MLP neurons of a small language model. Each row is named by its layer, matrix (up: input weights; down: output weights) and neuron, and shows model dimensions 32-159. Each number is 128 + 32 x the weight over its row's rms, rounded and kept within 0 to 255. Numbers have three digits each.
Before each neuron's rows, "fires before" lists the tokens most often just after its 100 highest values on Wikipedia text that the model never trained on.

fires before: "er", "on", "um", "b", "le"
L3.up117:166047182175148169095076164160082189180126136153183160103145082141161106140091115047126097105106116074065123120110110092098092104121093144159154141111185164151142116143109131072141141128118176128134124141071131094111096126070117138094152100045105147083148144160138161049094166151184127141149120083101125135133108108066157148150072134135119085116149125120139120101118152128103089156142
L3.down117:161129114130148156083145170081151207116117100130134133067199150112114171108099170089084201114115080189135115136161130158082142088087115155152142161157143109150125124131162087090127086169117074127157128158108075121158150140170097131112161162138104117127062168100186171083156167160150154113100080110069151119179105125100118124120078156156130155126171145161121085155111214107119084127149

fires before: "ry", "ri", "ment", "y", "on"
L6.up232:203083135081122141120144128090120197107137178113107189133084142154126154153138091143098153177155159151109165079142136126161094097149140186138159085091134065112119149169162139105155121100165199144149128110131093126210140179125052161126132113114105100123150131176088131172137089199128118097132115099083069147113137108121156156103078175154119161082172117139089123113091143132100094146136
L6.down232:140088103181152124125153099123140182101130142144106135110112085136113153219154150146147133120118096155143148116119083139160120164168058117109105112143123097097153127144122078137151132121176124094165148140135124127064153119135108121123102234085091097122134120100164055097086015087105191178135078091146099109147057148130119171147121191089096163125193113147122109143179146159153103120133

fires before: "her", "iv", "ith", " ", "ing"
L6.up753:138157093107082168132123174090166099149085170090122119143110134171088142108160162161143154128133155132182133148173133107143155105066117062162126159125110203156139102088158128154107104114141145166101077146110162050118142137107157165134138078080110117088084107080136155154138164148101181118122140106183119087128161160140177091143188127165121161162047133138108140137110171093079126121142
L6.down753:089170117129172123144097151097141101062157114115162184167144144110095077178171160184088129081145134126175084083115132125151081151078151177157137146085145134185115072154069163171159137062147145108183123142098135160154101162117093107069115112038097142081110087160116130132136186149121172134091107180101132125189121099132168104147086152118153096165112077093155112160126192136074136068083

fires before: "9", "8", "6", "–", "ach", "2"
L7.up95:104177100115146161136134133170091090128171155202130104164117077114092121121148074116142127121134120088081134123115126122088075080101094082114160071163185058115167159097155155130101158072129119156141139090101177160114146131133160121121117132071151150107105124180167092098092066067112070157149226160036191089110134087127144153082103122102142193105133134129137106077099105118125114073107
L7.down95:137113120194210168141164112096146145111128091135146076106134039182131136176143125136094117163129116168104127106115065114084105141141086068148156149163063193173108076168104121178110072132117162143124158160148192101123198117190073121104102127116159138169156125063135093135158148107155114152185226092100146140106118124087111129132135141170126160095170066171072102126154140108131149137115

fires before: "iv", "ond", "f", "ive", "s", "ut"
L6.up71:173157183100119065111140089182125226144214132090118138112164104137082098138144114127123140141148121133091146129107132170082052179109075121141118085164182107194211076146125150163135136116135118156105092119093175104146119160097165149122136114116156127101130124143133127168133176110156126082129046129122204139159116120174122116165114097137136071173120116126140134116128088172127180121144
L6.down71:136131118160162147082153121144149206087164133145107153087112185121142105141154128082120134159103152104139149153114072219027157085156079122122142172144111118151133099119100183117105122159139139135193163138126155115106182069131169111091142152156157127127147143109182126123140179062143074115133051128116180161189176132176148115148166139117120101164138094117102124079144114176124116140112

fires before: "c", "ces", "ia", "ge", "ce", "ced"
L10.up440:176137147103110080106167115119123116149110117068117173082181114151144112087156140112113137035146143175100179162116173134179132145181095100155168172128145049140163152172159141133142141105188109159089064079136145053144136094077097196161128119154122171141156121103102090164160118134164135119161098124105153093144135117158171159112100157133136119065115120123121102129081120073183189132085
L10.down440:163193115177151096171167152132163123182133169066107118098121167135138143141130129122104130160115094154152107128148109114164149175173120080128124104104058164097056091071176159147140150173174143157155124084159085108160106122132090154150169161217180101128128147128144085192120137092130122094118116120127105134177034099151135130078134123155149138120094125098079160146133115108056141088095

fires before: "1", "2", "ry", "0", "ri", "s"
L7.up234:144099158109134116133166079097137158069109151168081112149144139113134113123103098150132131048124149140144120131136132149067135085121116127127135137113156116136141165107112062095125073138084124072098035128135115073131161176112034172094047130130111080188133112144108054095146026134105114059121096134129102204155112149138115144115102134142112081088078144115114141181095126125153115171123
L7.down234:050067137139123174105145075107128177108107115162108127143066087138097093076111075129155172146133079181098099128165145117129179173171134099159121112102112127157133123144074096106078134178110130103119064101156135156149172090100086110108118164063178147169126191065172099133118084124135115123135139111158106160111105108142077117132128164081150096125133154054121133190168144051128106157135

fires before: "pt", "iv", "m", "up", "ation"
L3.up150:084114101180087098160124160121112141095144134101103141109139161117121066170148109097189205167111113111121172093153131122088144077114122146140145166134154113118127115062115078169115101070114120149082094160189111058176076082173174187111128167065109122128088108158142145111109098148157136136139112180124076108135134081127133098127179128143181131159114164183107167112136169114122117090082
L3.down150:112119079151151125071113110117089103116135100142124127134199137092159081166126117130097147147110101103118175099146106072104141109143091142151075152178141093131139136114142111123089151076076138116091089149077113080145069137177148096102125155092118104099160141124113130156142092165098114130125051161194111171125111148081117119164200078087101136186186118148152166020146118108157135104099

fires before: "8", "4", "2", "0", "6"
L7.up344:185174129132124149135087148150126137115115142132142115190163100136097122085073084207182101127142134148103134153113144119123103113115121105116118135143093125173173102085136160140107164096090110042145116155134186116160150122108033116159078160114136124061156107194127121125139112160086089090123153180072120151083080097105130101107157151136186086105110120199199137162103155095139168149101
L7.down344:151134155136193121170115141150180087130110120138137145175106151084091143137129123140172080114111093174113119191172172105120054169186127090184080072100054132130151124147102146134113137128123154158150152166106132144143164143129106072113087139109111145177171126174086142116106102163147061145116154135116145167118119117063106100136106142101122074151140117111044163124120092126156169127093

fires before: "ial", "ies", "y", "ary", "m"
L5.up327:047119108182151142118116111187182119132161210122126170131146136111123147097170157092137103068185175090109104067130163066149132073141099189128171143154099099099158163115074112116101060142148139081142082135134158160149114123120144102090134093122154115087109116156111140133136070124118145113047100115120178135089074189129147098112173137099140093147142156065127130115103168071128098135183
L5.down327:070165101098126128161145157129130072136114114142097197174157137088152163089167135162149135123100114123200145185092121178055151104161124127155114125126095158145137141145168118193078089124141116139111091170159126123112130130167127149039166123125123176176119112134059190178153078160121156129113150125104109099188146131192165090132137100141111129138120163166129120123149162151200082139087

fires before: "pt", "iv", "ased", "ase", "ew", "p"
L6.up660:136160092100161083100138098131064133113113163113118106148152082199129110124163071061167119183043097125106123137050178130110168087146118144100094159138138077131126108065066091163111071116109085119066126092146096104189111087149142153145149124101131125100150093179141194090124101162077128127156141110130140098175133115093126129073152107128118078093080140115124112125105055085123101087127
L6.down660:128103113185121116123121141048124090080129173097145130119171091116175091082181148079169122043145172152103143129122128075164143093105152119152137135131138089132158125093114079135177143158115150175116095093157169171152094173172152089079163134132176131078093125112189142110158099143088099164171133146151138078127176115080152125116164130100099122165138111116134131091145082059150122109128

fires before: "her", "f", "a", "p", "eral", "er"
L6.up358:112105128151117125104114176075134142135089092113126122108106133189105146178107154138146145150138178101100142136152104108163163129093114154136117147121095190122091125122158159108089162145151134130112091118172096125141144147154137169095152134136132190101128139128122154155127227127073105143174094081152081121100111020096205136178154125128158149121064127146141107164152155139164150164117
L6.down358:111163143145106109028155103134158110132149054099168164114134156109173134153136139149121129139139156120174136090112122122107156188157111109086130151098105161135141111084159094111133118144084176141145073154079061124064192101107149123154120104171084096077128114141062113116095062158132146149155142113092150081085093115154124074136125123130110144120152136123138159111137232144107107081105

fires before: "ween", "c", "ced", "ces"
L6.up554:146141156120084151080124139109159120166140125129111147091167162164114140111174161142133101105156144172054212124135176149147185123170099127093123139105136097100168082139173153136111121101155119187119009154153191116062117143175171161112161072181051113107153157121100155135201146123164144135138158098116125140114163148116171107111146155064141156125187120125130081134088046066125165139120
L6.down554:145087133104163144137131160142189083099159097116141145102150149126069153131124161098171145143139132120071091187076214093152151129169134133075161108134084103157148155155103178118127145076136099156152170098071097081113186078123088150148077203180133143160119073107147133130090115142127096144118110129185095158164168080151122123120102100093095124145135129153169155094150153141079141094150

fires before: "le", "ord", "og", "on", "over", "or"
L10.up216:104119115154157146166145169184106155146140106148194117148103168097112123138192144107098157149116137151120079115088160199138087124159152168174141194147119174117176135120084104173084184128151136145140117100118098145140134161102113167187095159127131182130114103126148142122092112135186133098073090107064121095085158118147107090147065198096106156084115139168113174136169107150181183154121
L10.down216:136123099169128084126146148145180135104146118116124115168183183140065167101126100135068158122140177108149116168095126200137101107124178158145102071135127134149108083069098145104134165137191128111147087120132170128149185057124076205148135159141149123119098100077101112133152115151169088117107126100107168122124111144105075103108131170110098167061195133171113146105114160209160176059089

fires before: "ord", "re", "ur", "og", "l", "over"
L6.up550:117178136135129077101139125207164139165133112068148117109101138178114087190173138070081111072104198146131126170141169133166122080140135168159187170112099109130058103108143095149130100154140151129146204118115081147154126104114145151092070097162171121141159121117127106060099088194162155128133168118047132107090106168144155128086129131131107138115071176160135166111132093129173112150178
L6.down550:072104098157161098160152153179117098083174120161141114110206124133125136150172162119112190117098134118107179155076168158058145096192186148112098083082146135111189118113125166143157168147071147115093128136126114139134115048176121132091102135117086142120091139093165101054165126121113188065115097133156119086154098143110086091147123181160150124037128113143094081125153116137146146128134

fires before: "ph", "ut", "f", "a", "p", "v"
L10.up442:133158136097172107141113115116087129103145166086114068101126088159106123190121166108137168127138172127127123113189049117172147148159101152123133120165176135115132150084137133129105161158143162113122105094120138141148108135199110129205170138147150175072160080140136148150154072163126135132152183160155142070089096117072146109152156145149114141147078147095124176139153129115109163077141
L10.down442:152110125168087034114154137129116063173129132072141071127112127122135120160115156106146156151154153179153128097180130087116191131177159137087167135134128123064150139149092215082166133136157128165126165117103175139135178131111082110141179101152091110125148148122092135051152148133095081132126076123166120149115126153115150113157137123151113078123124110121092130154117113132126211083155

fires before: " |", "land", "c", "en", "ced"
L7.up382:084169073137079097094147139056145080184170115124104166134152059149170100092108168161119140157168148112075151129164203092082129098171113129123137112134119125105127155093184173195110115088148145145120103117153172183096080080126096125138169132073114132123160151143147122116133097152167063092188169151141144101090114169091125149146114109126086160158121132154146085149122175088080114167203
L7.down382:077133115133169117151176161112111116186082100120134155136058152102114080126108152147150140159091195118096103169111177146070187158084089087124134157160141085120137112101165113139144028156170138087155147079132149120194128127145163157142165097124068071142179111126162111139067112089162117154140086115155108090149102140123106115093109123160134134125092168120130119123122102053087130160099

fires before: "um", "ul", "er", "ular", "d", ".\n"
L5.up125:131067126151117056137106193122167133093137113130112144006130150109098170125159175090120119093109090130122078101117167116122112096076113120166179129118161154151120068184086147131075086159159129175176101096132134118069042116104159119103122101125142172116138145137131145094120166116148159074091188100165111102127113126131164182187135145105107135125141153137171110118136177157134117105187
L5.down125:176072162151167112093139079132117156141154105117138122100171136087240218160147102128101127179062121103124126093152086101103086098185121145136162120131105119140131113159111113098111145108169174198113051106100087104131119170150089158144109130092120131077129130111078149156133074150109109141109120141139149096191106115127106144091134127144167139122151029101113114099088089119099118064126

fires before: "s", "ant", "iv", "ed", "ing"
L3.up614:161133157152085147134141112214157160174153161146141140151137164126157092099098086157131103159124152083092133097177155179056104093179072131140135105179097128162132138106080166108153113102137120175161142217147100044156136105119141133173132184122104118149119094150144127157160119077128100162148124189091084151156148104123164105185161072190169072162148105131161131038093063139119157118164
L3.down614:134157083192139134124148134134160198111115130142133132111119146123143151109152134123157034125121125129134151100159101148081177188161144153154100159107188131124110166137106152168184118136106123082140055124096120126178122138163097133173082172084156095093150113147130129133090181142086134185208155160095132128126096111139119119171119078134075101145186139154129092110107130109101170121112

fires before: "y", "th", "ies", "ouse", "ing", "qu"
L10.up178:068092104146126140175125111182125121191063139151107139156122088118177118147153082093138114109166118127142138103114126101127110144112138115141121204134149086146126097171169100111100128110164091096111124139146094082082108136109092162170120114061102159167114100164108049097166094144144125045060124101132126121142082164120135140082172155105127154120160106137142143099121196139156119118133
L10.down178:126172116157099092141086171134130136152129122079085143158127164125126116148096157112122144115167119105118165166138095155168194090104120129115147224140150134157132117171190104188092135168149101159198127106138117091195117115142114156129124077082125180111145093129182083125155134185141126162120192139111117152214114157151147135076155137147140205137144119181082106157128129113134168131142

fires before: "ord", "og", "over"
L6.up734:070169103144149128154144122157162148148159108100125020123147147097112116113081079168067133093079134104173085168071129132144075145111158139110140154173169151101142126142083130196123077095100122132122102078134127157185180087101149172156132118064190114132134105140115125096130105164160145136136120110121103109087103138149142171130200152168134147124149141173160120103109134137188131160197
L6.down734:048159121137122090124132108107080096059171079107200150162133163160156077166145170110120154121101116081087140194158162105149093123119183170157177051094136146131110164149124104122111159155146134112111117154159138124142121147133148107131072109118101078155099098142136148095109181110180145188134092135155128116128125076041103107134084195127114139099191169135132132084127169145140115127144